From a checkpoint of a small transformer trained on Wikipedia.
Size: 21 layers, width 224, 3 heads of 64, MLP 896 SwiGLU, vocabulary 1024.
MLP neurons of a small language model. Each row is named by its layer, matrix (gate and up: input weights) and neuron, and shows model dimensions 32-159. Each number is 128 + 32 x the weight over its row's rms, rounded and kept within 0 to 255. A neuron's up and down rows have the sign that makes its largest values positive.
After each neuron's rows, "fires in" lists the words (lower case) most often at its 100 highest values on Wikipedia text that the model never trained on.

L4.gate883 [210 118  97  99 161 152 148 125 142 171 136 129 148 144  58 141  87  92 148  67  79 155  88 112 100 172 162 122  57  69  63 143 108 104 128  77 160 126 148 105 124 128 165 178 146 104 166 100  88 101 105 149 154 139 128  96  46 159 141 127 121 120  87 121 199 171 112 133  43 127  89 110  98 120 133 119 196 165 162 185 148 116 122  85 166 123 107 102 127 116 134  85  41 142 104 160 133 158 103 139 126 114 120 129 132 146 103 131  88  84 157 111 188 124 166 109 175 111 161 172 125 110 138 112 153 151 103 129]
L4.up883 [ 83 152 124 104 136  72 164  86 114 147 134 150  93 123 154 176 118 133 127 174  60 142  56 129 130 135 135 134  90 143  93 141 130  91 111 144 114  87 119 104  94 176 134 112 179 108 132 116 155  39 113 142  97 127 142 148  57  93 117 138 150  80 164  99 129  76 166  99 126 115 103 126 155 189 161 152 128 153 130 142 110 103  63 158 108 129 103 118 135 158  77  94  75 141 143 175 170 103 199 115 106 147 126 101 151 138 227 135  87  87 169 198  86 168 146 140 171  92 156 138 121 139 117  86 143 155 111 106]
fires in: "under", "naval", "however", "first", "navy", "fire"

L13.gate138 [102 109 132 101  66 150 115  83 154 108 105  96 189  97 129 150 158 140 135 151  87 130 110  89 194 134 123 133  82 128 112  91 117 103 103  77 151  67  95 118 150 189 152 144 133 138 119 127 173  93 141  44 157 187 214  79 146 146 162 128 108 163  90 147 111 104 115 105  85 149 124 145 129 177 155 103 125  94 108 119 129 140 130 107 126 109 108 128 110 101 133  81 128 118 175 163 136 167 124 129 118  73 122 174  82  70 141 171  79  74 170  90 136  95 147 158 105 154  65 172 141  90 125 130 105 210 139 118]
L13.up138 [112 160 160 147 134 167 105  83 168 167 142 142 150 110 130 115 175  92 140 173 127 145 115 124 205 161  72 163 169 144 149 142 127 120  98 135 128 136  96 105 123 178 132 112 177 121 118 121  94  67 166 140 122  90 183 122 168  98 109 101 145 124 119 132 131 102 120 160 156 110 165 128 160  73 169 122 135 112  70 158 126 136 151 116  51 142 135  98 160 105  72 122 120  66 139 166  87 101  89 157 183  74 137 135  80 112 107 150 142 106  81 104 151 132 100 189 142 166 135 141 122 130 135 184  82 182 113 162]
fires in: "the", "on", "inpop"

L11.gate582 [127  92 157 135 157  76 106 113 137 118 158 180 182 124 100  99 153 103 101  79  78 150 150 104 108 131 149 160 121 129 144 127  93 123  90  84 138 123 104 135 134 172 104  97 138 143 117  80 153  53  91 112 111 164  66 127 100 104 144 129 189 112 116 231 150 137 128  50  50 118  58 125 139  96 141 107 149  66 121  94 122 120 147  90 145 119 153 141 148  61 185  98 182 154 148 103 176  83 117  62 134 115  96 113 123 158 102  51 154 108 105 210 125 128 119 138 144 187 138 115 135 135  96 106 159 106 151 131]
L11.up582 [ 57 164  99  98 160 167 120 131 190 141 158 134 134 107 136 103 133 128 115 161  87 117 111 147  69 143 146 181 102 172 136 167  39  88 108 164 185 153 115 110 122 127  89 144 189  97 105 180 180 135 145 147 163 187 136 174  44 105 114 134 130 120  98 108 135 117 111 186  92 163 118 165 169 114 124  82 152 126 176 125 117 158 132 106 151 124 110 104 142 160  83 126 186 127 145 126 159 107 176 124 146 142 189 141 149 153  95 161 136 121 120 143 155 109 152 138 137  86 125 153 132 188 143 112 177  75 149 147]
fires in: "other", "of", "various", "some", "following", "several"

L13.gate39 [114 100 132 155 110 138 168 172 132 150 143  97 129 180 118 131 124 100 113 169 127 147  97 145 145 146 139 141 152 134 175  94  99 113  35 124  89  83 140 165 157 138 102 165 155  71 119  97 124 138 166 150 138 153 108 139 107 193 140  84 111 168 141 187 107 131 131  97 153  75 159 116 149 138 162 106 198 154 114 175  97 165 172 136 131  89 144 132 120 161 151 134 126 109 117 197 185 125 164 144 153 138 101 151 116  72 142 153 119 160  78 183 173  84 168 104 158 199  92 203 164 109 102 160 103 153 137 124]
L13.up39 [107 124 126  56 133 198 103 129 138 194 128 100 168 114 173 117 103 118 128 162 145 114 201 197 150 112 126 161 104 112 147  87 131 117 141  69 128 117 182 137 125 133 122 165 131  78 146  98  72 157 120 161 166 178  83 137 128 103  81 117 108 107 111  98 175 124 135 112 162 159 101 101 167 126 145 169 125 168 106 132 133 131 122 120 174  74  62 137  99 142 128 163  99 118  89 142 137 162 133 211 116 148  77 154 138 177 150 115 183 121 139 210 148 117 159 152 129 132  39 193 150 119 158 117 118  98 148 107]
fires in: "in", "from", "since", "between"

L13.gate858 [182 160 134 138 125 121 116 185  63  76 136 167  99 133 110 170 154 164 152 165 126 146 139 126 135 165 115 170 137 104 100  99  92 189 147 131 126 207 121 194  95  71 149 132 138 131 123 160 145 183 182 133 203 183 113 125 207  54 114 156  69 124 164 147  93 133 136  95 123  96 178 157 144 161 155 138 114 160 140 160 125 130  82 105 198 108 114 135 122 110 115 132 136 141  90 116  91  69 104 134 106 126 186 189 111  59 125 102  88  70 143 145 152 164 149  98 105 134 118 123  90 125 143 175  87 115 127 114]
L13.up858 [186 121 155 158 120 162 154 132 116 155 122 126 173 114 171  87 180 103 139 172 137 201 135 108 110 111 133 132 157 157  86 103  88 105 131 107 155 152 121 160 140 100 128  76 131  95  97 148 130 163 165 103 125 144  83 106 153  83 130 160  97 122 177 176  98 151 161 149 136 173 139  76 140 182 139 107 147 168 124 166 114  54 119 147 180  98  92 135 116 173 153 116 155 149 129 117 148 123  81 152 125 112 114 139 137  90 117 166  92  67 160 180 186  41 140 118  73 129 115 155  90 114  92 151  73 124 118  89]
fires in: "from", "at", "by"

L13.gate764 [125 180 130 114 136 122 139 114 140 109 164 167  63 171 152 149  94 155 158 138 125 153 124 187 122 118 177 107 113 160 134 137 134 103  95 110 179 117 170 144 115 145 136 112 167 204 125  53 168  71  98 108 117 163 195  98  67  70 122 129 163 150  69 106  99 114 129 204  70 138  96 118 149 155 142 193 135  84 159 112  52 104 128 155 160 157 109 157 148 151  94  99 176  63 162 137 165 122 144  65 181 110 152 129  86 112 112 141 130 144 152 112 133 119 103 154 164  90 123 119 114 121 129  89 151 116 151  84]
L13.up764 [141 109 101 121 126 199 126 135 169 143 176 149 132 197 170 136 188 132 128 133  41 144 181 100 145 127 103 156 130 160 137 151 118  98 117 151 145 131 178 227 108 141  69 118 139 160 108 149 149 110 109 102 123 172 110 145 143  73 116 139 137 127 152 105 136 149 145 114  69 152  88 124 180 112 142 138 151 132 142  95 147 211 156  96 158 176 137  80 121 114 124 149 137 154 103 136 182 108 121 111 112 123 187 124 143 134 115 148 117 116  98 132  95  70 160 166 140  92 130 153 132 132 130 127 102 155 104 128]
fires in: "and", "the", "of", "some", "by", "pittsburgh"

L15.gate229 [110 149 164 159 137  92 109 128 155 135 168 106 141 180 136  79 135  81 163 152 137 113 131 162 145 204 149  61  91  96  78  76 127 136 145 118 136  81 142 116  94 148 150 105 100 141 136 183 138 152 107  74 174  91 124 156 145  73 135  99  92 142  90 160 146  92 161 168 105 168 120 141 166 174 139  87 184 174 149 156 114 188 149 131  86 157 117 137 110 176 101 159 179 104 110 104 135 117 121 169 133 107  82 121 138 163 163 151 121 110 160 168 106 121  95 166 139 209  38 134 121 123  80  92 136 134 164 141]
L15.up229 [ 81  91 161 148 102  91 112  94  89 109 172 112  79 170 142  92 162 112 152 204 162 152 215 112 148 191  96 118 127 131 125 121  91  82 140 113 126 151 200 106  98 170 176 134 121  83 122 165 137 125 133  63 142 100 137 127 162 117 104 113 117  98  87 150  51  71 135 174  79 112 105 149 132 103 185 135 154 136  83 185 127 145 137 108 117 156 116 100 172 155 105 120 137 110 113 131 164  90 102 150 142 159 169 174 102 174  52 141 173 108 129 130 129 142  94  89 135 132  75 147 143 124 121 113 181  52 137  84]
fires in: "the", "its", "his", "a"

L11.gate853 [135 113 141 133  66 155  74 123 134 169 137 104  81  91  52 154 162 146 145 143 132 140 122 113 137 103 106 100 141 101 121 100  98 130 157 104 111 175 121  89 135  79 164 135 145 200 133  92 189  61 141 145 123 105 138 139  92 158  87 107  92 146 150 145 191 127 190  73 150 113 116 119 139  93 114 116 137  95 168 123  77 165 147  81 143 179  94 110 152 177  55 134 124  95 153 154 154 141  65  87 165 135 117 128 122 106 167  91 129 119 138 182 147 143 140 110  46 135  80 161  72 108 180 161 142 126 151 136]
L11.up853 [208 113 111 158 104 107 149  65 111 145 118 137 143  38 143 154 166 172 131  75 169 157  97  99 210 163 166  87 150 118 147 168 121 101  84 142 128 115 158 176 135 114 133  96 215 118 131 223 128 139  95 145 150 137 143  99 172 121 134 125  69 160 152 155 164  91 196 144  94 122 138 142 151 145  95 116 138 184 101 106 116 134 119  98 163 147 219 145 100 135 162  86 152 135 134 198 165 130 105 149 145 119 124 176  76 139 118 183 162 131 141 141 114 137 147 111 159 158 165  92 187  65 131 163 125  94 108  95]
fires in: "under", "received", "by", "is", "to", "of"

L6.gate449 [135 155 137 191 144 126 156 154 186 130  95 159  55 114 144  90 105 105  94 205  61 109  82 176 144 107 163 126 168 157 132 170 151 127 161 137 130  99 124 127 127 148 119 129 120 137 134 137  97 124 164 167 103 129 130 108 174 127  80 150 107 130 170  84 147 131 123 124 147 104 133  73 108 155 140 127 169  78 158 179 148 161 119 128 163 131 149 176 111 142  88  99 158 139  94 196  53 129 106  88  90 139  49  41  91 122 107 111 133 122 126 105 115 122 102  87 141  93 159  97 123 131 123  87 137 120 115 113]
L6.up449 [ 92 116 109 148 117  96 141 167  77 178 126  39 107 101 108 116 139 105 173  89 190 118 110 156 108 103  79 144 181 173 143 213 145 171  90 137 127  76 123 158  79 164 138 103 180 126 120 135 110  78 114 143 131 129  99  90  94 113 110 118 144  71 185 135 133 132 110 108 123 134 131 131 117 136 145 162 103 118  95 128 180  45  82 164 116 154 149 143  99 127  97  96  93 108 154 113 213 130 146 142  82  88 152 118 141  58  97 131 195 103 111  99 124 115 141 165 199 169 106 138  92 124 127  95 192 115 144 141]
fires in: "is", "as", "be", "being", "been", "was"

L10.gate298 [158 135 144 109 100 118 157 108 119 130 136 166 149 142  79 161 163 136 105 113 103 163 121 100  76 117 139 142 136 126 149 144  72 142  90 114 102  85 173 125 143 105 138 157 145 129 129  91 131 162 138 194 158  79  79 120 167 138  87 115 127 147  70 134 127  71 110 110  84  95 117 116 144 134 102 125 123 105 151 137 156 109 183  89  93  84  97  90 128 255 148 140 171 128  65 146 187 158 162 139 131 132  74 125 145 157 113  95 101 147 164 165  89 106 105 140  80 112  88 194 130 134  87 170 138 164 103 159]
L10.up298 [174 103 100  37  88  75 139 110 193  85 120  94  88  67 152  94 120 109 110  63 157  24 175  95 148 155  87  96  93 118  90 145 130 136 145 154 171 104 154 138 124 152 129 202 145 168 173 138 105 141  77  89 136 180 131 119  91 124 108 177 107 144  99 168 135  69 155 139 102  79 113 123 121 187 143 130 172 154 126 164  82 134 142 161 121 128 117 160 147 107 126 119 101 156  88 128 133  97 148  90  89 170 165 113 103 159 177 129 166 144  81 143 153  60 139 120 148 127 146 109 118  67  98 171 106 122 170  91]
fires in: "the", "of", "by", "from", "s"

L13.gate825 [146 107 136 150 108  88 136  92  81 169 188 130 162 134 107  86 132 122 143 202 106  81 122  83  83  76 145  58  90 116  89 119 110  80 113 148 158 178 120  83 118 152  97 166 142 171 157 179 123 148  79 117 148 139 108 171 158 144 139 164 145  66 154 133 148 147 145  72 129 115 162  87 151 128 107 158 193 169 190 132  84  93 178 121  76 107 150 126 145 130 127 162 128  65 114 122 125 147  89 119 160 118 108  72  90  91 133 149 123  93  76 138  97  96  86 123 143  93  81 128 143  90 110 174 119 145  93 110]
L13.up825 [170 218  97 136  85 138  85 120  82 113 164 123 131 155 115 127 133 119 144 158 108 169 141 136 117 122 114 160 129 124 110 132 101  78 111  56 157 170 110 112 106  99 123  75 136  98 173  93 153 122 151 159 110 123 145 167 161 145  67 141 125 130 137 147 152 139  83 162 112 146 149 140 162 114 169 105 173 113 124 127  74 122  85  92 120 138 101  95 141 104  98 188  75 156 101 147 173  70 115 122  95  77 145 106 148 153 126 122 121 111  80 143 126 125  81 127 120 170 146  61 116 148 222 136 110 130 103 113]
fires in: "and", "the", "or"

L13.gate318 [122 153 135 170 136 128 151 149 112 198 171 137 113 137 157 149 130 133 166 105  94 122 158 132 174 201 170 146 144  90  97  96  89 149 141 154 141 140 106 119  99 123 157 137 110 127 152 170 117 111  22 103 117 183  98  73 125 108 129 151 148  87 143 120 142 131 154 117 121 164  99 102 131 135 141  64 175 137 127 149 110  90 135  59 140 123 127 105 186  76 135 119 101 111 138 163 101 141 150 121 158 134 179 104 166 147 104 118 129 114 149 158 158 127  86  72 123  88 108 111 122 169 199 105 103  51  77 133]
L13.up318 [ 70 114 147 112 141 116 135 220  95 144 132 151 151 145  84 133 165 136 166 135 157  98 123 152  82 198 150 144 169 142 168 125 120 164  86 129 105 136  97 117 128 148  72 108 119 169 172 104  91 148 107 142  68 155 109 133 127 117 130  51 177  86 142 134 162 139  51 179 151 120 114 214 200 116 153 142 119 108 153 147  81 160 142 134  90 137  72  88 121  88 128 141 121 164 122  93 153 129 105  63 126 123 122  96 148 147 143 178 108 122  79 158 134 153 108 130 128 173 139 103 180 161 145  77  68  38 151 124]
fires in: "and", "or", "of"

L17.gate590 [123 130  59  96  82 112 120 133 152  87 130 131  83  61  96 134 181 200 187 158 109 113 101 124 103 126 105  84  63 142  89 174 114 197  97  87 160 155 164 122 136 158 126 117  87 148 157 195  85 194  93 144 152 115 205 106  68 124  96 117 134 106 149 100 132 105 105  70 118 151 153 106 128 156 104 136  77 125 117  83 111 128  67 152 107 125 150 177 129 142 115  96 163 144 130 115 107  99 128 122 153  86 117 133  66  80 171 103  91  76 115 134 101 167 150 112 187  90 139  50  74 117 141 114 166 133 130 137]
L17.up590 [121 171 108 112 146  56 133 152  83 176  67  85 131 150 129 101  97 117 167  84 130  70 149 146  98  87  49 134 131 153 147 161 123 155  86  85 127 125 113 139 134 129 134 116 149 141 153 166 170 139 150 111 115 100 109 134 146  81 128  72 121 185 144 135 179 151 126  63 178 123 167 108  78 130 124 156 153 109 128 154 188 123 117  86 166 182  75  97 178 129 110 111 112  91 141 122  63 150 165 105 109 138  86  82 130 144  96 106 102  79  52 117 217 101 116 103 116  92  91  74 102 149 208  98 164 146 169  96]
fires in: "was", "were", "been", "also"

L13.gate649 [121 146 108  91 165 137 111 158 159 107 117 102 157  85 100 102 127 165 107 112 139 136  71 130 118  77 133  92 114 106  92 103 110  73 184  77 103 136 152 136  96 167 146 163 149 120  77  98 101 144 129 149 182 127 150 101 165 162 123 168 107 148 121 133 143 155  59  78 129 163 124 121 169 192 150 158 106 160 167 118 107 141  73 102 119  58  91  88 146 134 167 193 126 131 144 154 157  88 112 135 142 139 112 208 144 114 163 183 109  91 124 161 151 142 137  68 158  89  84 117  87 152 134 134 116  80 145 103]
L13.up649 [128 130 104 175 144 150 122 105 168 113 121 153 132 140  79 115 151 168 127 129 164 126 102 117 129 103  61 134 163 148 199 131 161 120 126  74 183 103 103 101 135 156 136 116 123 126 109  75  80 101 139 155 132 146 127 169 142 160 128 154  56 190  89 116 161  80 108 165 173  85 116  96 183 187 162 175 151 105 177 179 141 105 137 139 113 125 178 133 142 171 147 150  94  62 140 120  85 114 140 106 108 138  92  87 191  64 146 112 110 125 120 159 103 122  92  87  81 106  54 162 124 163  96 194 127 187  87 163]
fires in: "the", "a"

L9.gate290 [175 120 168  66 122  66 116 138 151 153 151 136  78 181 108  79 159 172 165  87 127 137 135  93 146  47 179 107 140 104 122 135 151 169  70 153 168 150 139 135 169 151  99 156  89 144 107 135  75 144  97 121 139  78 116 163 113 126 144 135 156 120 105 149 158 150 148 160 146  95  82 124 141 172  98  63 184 140 101 130 161 113  93 183  91 163 156 184 103 147 145  76  90 130 115 106 141  66 125 105 121 166 100  90 130 129  83 146  54  69 176 177 101 142 102 166 113 146 106  94 138 111 155 180 207  84 139 111]
L9.up290 [ 77 144 133 140 152 133 120 126 180 119 169 112 144 133 108  77 130 179 107  98 119 156  61 163 117 133 150 213 117 140 134  93 111 109 129 117 169 163 141  86 126 168 131 150 158  89 117 141 170  99 172 157  78 164 152 108 119 116  85  97 156 113 112 150 100  58 197  81 108  94 152 201 123 160 126 120 136 192 135  69 153  87 129 126 115 126 115 130 121 205 186 100 129 147 143 156 137 126 111 181  41 145 106 156 119 163  70 129 147 157 115 155 177  96 125 160  98 134 133 137 127 136 140 101 125 141 132  74]
fires in: "many", "several", "of", "numerous", "seven"

L6.gate879 [118 178 178 165  81 109  56 202 125  83 101 111 175 175 100 178 180  72 101 126 137  95  84 151 147 170 163 167 146 140 205 134 144 164  89 138 134 129 185 144 103 196  75 137 169 115 139  79  88 111  96  92 154 179 116 108  96 152 103 155  75 123 198 126  92  95 138 137 152  95 108 167 145 102 141 114 135 106 127 147 131 125 114 144  79  96 153 133 147 171  78 128 146 119  90 145 121 173 145  68  83  99  78 104 112 146 136 146  64 107  84 152 102  98 147 146 137 101 152 122 174 166  74 103 117 107 151 129]
L6.up879 [122 153 104 139 118 113  88  70 127  53 116 143 119 182 127 116 145 122 113 131  52 140 164  78 108 119  86 187 155 136 157 117 146 143  79 149 167  93 113 107  87 114 127 130 178 134 181 123 140 118  87 143 122 176  67 147 142 119 156 118 102  97  74 136 122 164 141 118 120 131 132 103 133 129 126 119 164 180  72 116 139 136 117 158 170 115 145 139 111 102  86 105 124 150 127  87 166 158 155 150 128 146 119  78 104 127 105 133 112 104  84  70 179  90 121 106 128 119 178 106 155  96 152 164 144 130 202  98]
fires in: "guitar", "best", "guitars", "system", "italy", "field"

L4.gate887 [108 152 167 142 122 150 160 134 123 134 184 107 160  80  82 150 126 119 151 106  86 119 102 166 133 157 112 152 122 146  95 167 107  83 163 190 139  96  41 110  87 149 164 114 113 104 162 139 127  68  64 128 186 158 158 108  86 147 138  93 114 175 129 165 118  87 111 115 169 189 143 127 201  83 139 145 135 133 126 103 110 111 198  52 123 133 145  81 135 114 166 122 133 124  98 161 145 169 129 134 103  84 103 125 122 115  83 145 106 123 181 106 121 139 133 162 165  92  99 144 108 116 176 138 138 172 159 141]
L4.up887 [ 46 111 145  98 117 167 152 142 183 177 102 119 145 100 111 111 151 126 197 164 132 167 148 170 140 166 113 110 120 141  93  75  89 131 151 106 125 146 131 166 126 155  49 113 160 120 114 168 140  98 121 130 159 121 170  65  90 127  80 159  83 161 128 114 134 141 109 140 161  91 125  98 140 109  99 123 174 140 103 171 127 167 148 130 107 134 100 116  91 123 106 101  88 108 107  97  77 124 124  96 124 104  71 172 110 162 147 123 168 114 123 143 130 164 163 149 110 150 175  76 128  88 109  76 129 111 103 100]
fires in: "that", "the", "naval", "navy", "jean"

L11.gate77 [ 81 123 111 143  92 119 100 170 183 139  98 158 111 166 115 107 173 101 134 133 159 126 110 140 144 121 150 166  59 128 206 102  38 151 168 177 161 114 110 144 118 146 102 153  80 106 126 112  99 159 151 110 172 126 171 124 101  86 106 132 169  98  89 156 164 123 129 123 142 129  46 170 135 110 151 100 209 109 134  94 158 129 114 103 111 151 150 125 101 107 130 107 164 206 155 101 138  92 149 119  93 116 133 156 126 158 151  96 133 107 116 181  99 106 103 179  77 152  95 151 116  96 132  93 124 118 154 204]
L11.up77 [138 125 123 140 132 166 102 134 103 183 154 160 154 101 171 105 177 131 140 107  97 185 119 143 120  86 141 161 124 128 149 161 125 135 125 126 136 100 150 104 113 200  97 118  83 107 142 146  97 116 146  48 111 166 135 100  82  71 139  81 168 106 146  84 153  92 149 163 137 169  70 112  51 121 133 120 168 193 112 191  85 104 148 100 111 119 167  91 107 176 116 150 108 154  65 138 154 124 108 111 144  85 122  96 141 149 116 110 130 141 120 101 138  78 133 141 168 116 188 133 116 163 126 146 115 138 135 123]
fires in: "of", "all", "many", "both", "some", "most"

L15.gate677 [143 108 180 130 164 101 133 142 115 106 100 154  71 219 113 112 191 115 157 131 165 181 153 108 132 180 160 153 152  89 105 135 134 179 122  67 106 128 155 114 202 128 125  78 125 149 140 148 121  77 181 118 161 153 139 140 115  62  81 143  76 115 209 131 135 182 160 111 125  71 156 149 166 160 151 113  71 182 142 121  99 110 122 134 144  77 108 111 126 127 163 158 182 127 115 154 148  78 151 155  97  98 113 121 145  94 119 124  98 178  99  94 136 144 169  87  99 144 112 140 155 121 188 189  65 137 161 155]
L15.up677 [176 108 107  74  86 124 180 116 112 110 159 165 128 167 174 152 149 119 178 163 173 152 140  85 123 100 218 168 127 113 134 152 143 130 104  66 197 167 170 165 125 144 144 107 149 199 172 150 100 115  93 139 138 153 114 123 171  78 159 130 135  76 115 128 151  96 181  73 152 139 138 154  96 110  70 111 102 131 142  87 120 100 119 177 136  72  89  80  88 105 131 134 102  73  82  82 140 120 132 158 113 119 166  78 136  91  86 124 116 157 128 157  68 118 130 158 142 136 178 152 136  76 161 154  90  66  89  93]
fires in: "from", "professor"

L3.gate623 [170 142 175 117 156 143 134 171 190 201 151 176 170 157  66 116 208 172 150 133 117 101 201 100 182 182 147 133  99 147  91 124 123 191 121 155 100 130 179 122 145 148  74 149  84 139 118 179 139 135 170 141 131 173 110 122 132 118  71 170 143 125 132 127 167 141 130 119 157 110 124 136 171 123 176 127 163  92 116 138 121 156 152  91 107 149 169 129 105 117 107  95 110 138  95 118 104 153 138 137 140 197  65 145 136 126  74 118 115 158 156 151 110 111 156  83 177 165  46 168 192 142 139  42  85 137  97 118]
L3.up623 [148 194 147  66 128 155 146 163 152 164 128 138 191 172  91 109 175 148 112 136 156  93 190 112 129 146 155 160 131 177  91 127 110 227 112 134 124 151 117 149 148 163  51 150 127 136 154 119 151 125 164 182 121 167 126 100 128 155  89 137 131 149 122 141 143 109 116 122 152 177  99 124 199 145 139 109 192 132 117 155 170 168 136  99 120 151 178 138  85  97 141  99 105 161  69 109  89 163  93 128 142 190 137 129  93 116 120 139 114  92 140 156  49  84 185  88 139 123  79 166 139 155 151  66 128 146 119 127]
fires in: "in", "after", "from", "took", "when"

L15.gate444 [204 121 165  84  82 139 188 146 126 135 186 173  85 151 156 177 107 142  95  93 132 107 107  90 107 107 134 111 134 134  97 128 120 186 101  87  23 129 130 164 150 118 128 180 152 164 114 126  70 146 136 110  97 114 173 156  58 112 128 125 149 155  71 124 129 132  83 170 138 135 172 144 118 134 103  99  97 161 114 155 124 109 121 163 148 170 104 112  52 145  86 130 143 121 113 170  95 123 102 140 157 107 127  81 125 148 105 161 177  96 113 127 185 168 152 146 177 144 102 101 119  95 106  95 104 136 123 104]
L15.up444 [ 99 106 142 100  98  99  94 154  82  92 170 115  86 117  96  99 169 149 118 112 153 130 178 227 104 128 119 108 154 178  73 113 135  89  97 150 100 142  74 116  84  68 159 135 178 193 153 117 138 121 160  70 137 136 144 214 184 132  99  91 151 172 194  89  73  78 116 139 146 105 145 167 183 111 111  48 136 118 116 125 162 124 102 144 161 129 159 139 135 203 108 175 128  98 102 129 180 164 111 122 123  86 103 113 122 129 127 147  77 125 136 135 122  66 129 187 107 157 155  99 169 116 121 135 125 107 104 151]
fires in: "in", "of", "on", "after", "with"

L3.gate308 [187 180 125  82  88 122 172 114 106 132 136 140 110  98 105 147 193 121 116 162 140 226 171 181 111 115 122  97 148 160 145 137 147 111 143 113 117  91 107  36 100 103 103 117  89 174 157  90 159  55  87 101  91 149 152 129  81 164 158 138 139 133 136 141 164 124 121 126 131 130 161 148  93  90 121 157 140 147 170 146  95 177 130  89 107 152 171 129 141  85  42 216 153 173 161 135 137 177 119  89 126  96  96 108 162 143 173 175 109 120 171 170 108 122 142 136 168 115 160  58 116 178 101  98 127 139 131 148]
L3.up308 [171 141 137  92  42  86 147  99 148 185 129 100 121 138  93 109 184 125 128 151 131 150 141 136  72 125 110 141 140 157 144 115  99 129 143 140 132  67 117 128 176 129 133 107 107 147 196 119 144 120 112 124 127 174 153  60 109 141 138 144 113  94 145 108 156 167  59 133 121 137 156 152  72  88 109  65 201 176 165 180 114 127 184  89  99 135 110 145  99  84 106 128 136 118 172 193 174 178 154 103 105 123 103  82 165 137 151 186 144 125 235 155  56 133 171 150 136  82 150 144  98 184  95  90  93 162  96 142]
fires in: "county", "district", "council", "country", "countries", "8"

L3.gate150 [115 112 110 123 160 202 120 175 137 124 119 119 118 150 141 147 160 138 113 104 108 104 148 141 206 166 152 109 137 186 127  57  93 135  90  79  82 104 136 127 151 116 109 122 147  87 163 136 111 129 194  91 105 162 141 104 108 113 100 140 145 145 114 180 122 160 109 129 114  71 179  96 157 105  88 118 131  69  91 108 138  89 127 125 177 130 139  69 101 116 132 139 147 148  79  56 147 194 135 166 113  97  82 142 196 137 130 169 181 144 115 134 105  94 140 164  89 127 108 158 155 140 118  93 167 145 101 193]
L3.up150 [159 104 159 118 195 117 100 158 150 103 139 110 111 128 141 150 138 163 131 145 156 131 124  99 132 172 137  74 119 112  83 148 108  87  90  92 158 147 150  55 105 131  88 142 140 165 139 162 124  99 133 126  65 183 143 150 145 119  51 150 113 169 147 121 167 101  54 136 199  63  73 133 117 105  72 114 159 107 135 126 127 106  80 143 158 182 208 150 129 149 104 105 106 104 100 158  64  97 104 103 141 158 120  92 132 141 133  91 134 136 145 151 107  72  70 122 132 154 132 139 140 133 158 154 191 123 139 122]
fires in: "in", "on", "from", "until", "when", "there"

L3.gate701 [129 135 126 141 132 115 187 113  86 131 118 145 139 170  89 151 171 144 129  76  94 138 151 167  94 155 114 106 163 115 172 126 174 118 101  60 158 112 105  87 113 164 106 143 128 144 128  86 157  79  53 108  84 166 122 139  98 172 116 143 129 178 151 140 117 194 148 138 141 130 113 157 221 106  59 149  89 137 153 113  75 116 123 125 161  95 191 101 103 112  89 138 178 157 140 136 174 107 119 145 130  95 114 173 198 162 125  99 126  38 118 114 143 150 104  95 198 142 108 149  76  74 101 118 164 141  95 179]
L3.up701 [ 80 153 133 152 115  90 126 138 117 116 112 158 114 144 134 191 205  62  93  75 125 136 148 123 105 105 114 107 133 132 145  90 105 153 144  95 131 121 110 115 151 188 167 136 140 124 165 178  87 175 139 155 172 104 140 119 103 159 144 134 149 102 187 113 102 112 158  61 180 146 158 135 123 120 111 157 139 166 139  95  95 168 148  70  89 101 159 113 162  81 178 186 147 129 177  81 161 164 150 114 125 107 174 187 145 128 169 153 120  83 161  84 149 144 149 158 135 155  79 166  76 106 102  66  85 133 168 156]
fires in: "county", "council", "country", "countries", "velasquez"

L4.gate443 [166 133 104 120 120 110 134 169 122 182 140 153 147 110  89 138 180  72  77 116 162 109  67 107 119 149 134 122  87 135 164 153  61 151  60 154  50 108 169 173 152 170 104 146 114 140 169 159  65 145 166 130 156 126 185 142 115 121  48 144 114 152 164  97 100  83  91 197 160 143 117  92 167  98  82 108 145 155 101 155 114  85 141 119  92 115 144 109 100 107 120 115 183 151  85  98 154 120 120 140 145 137  53  86 162 134 112 111 113  67 119 126 108 167 148 157  83 178 125  63 163 120 142 100 145  87  83 155]
L4.up443 [146 166 156  51 125 168  99  93  91 139 126 107 129 151 160 161 220  88  93 118 139  72 177  93 136 137  94 112 172 118 108  61 100 172 113 116 115 149 133 174 137 145 186 161 130 164 175 140  64 174 104 140  99 165 205 129 127  84  86 124  99 153 145 106 182 141  64  91 124 141 103 108 168 144  50  70 100 130 106 128 171 150 119 152  92 111 189 102  81  87 127 158 129 120 116 126  92 156  85 133 111 166 108 126 111 106  70  79 108 131 164 172 133 109 160 118 183  93 162 144 142 161 126 153  94 128 100 142]
fires in: "in", "from"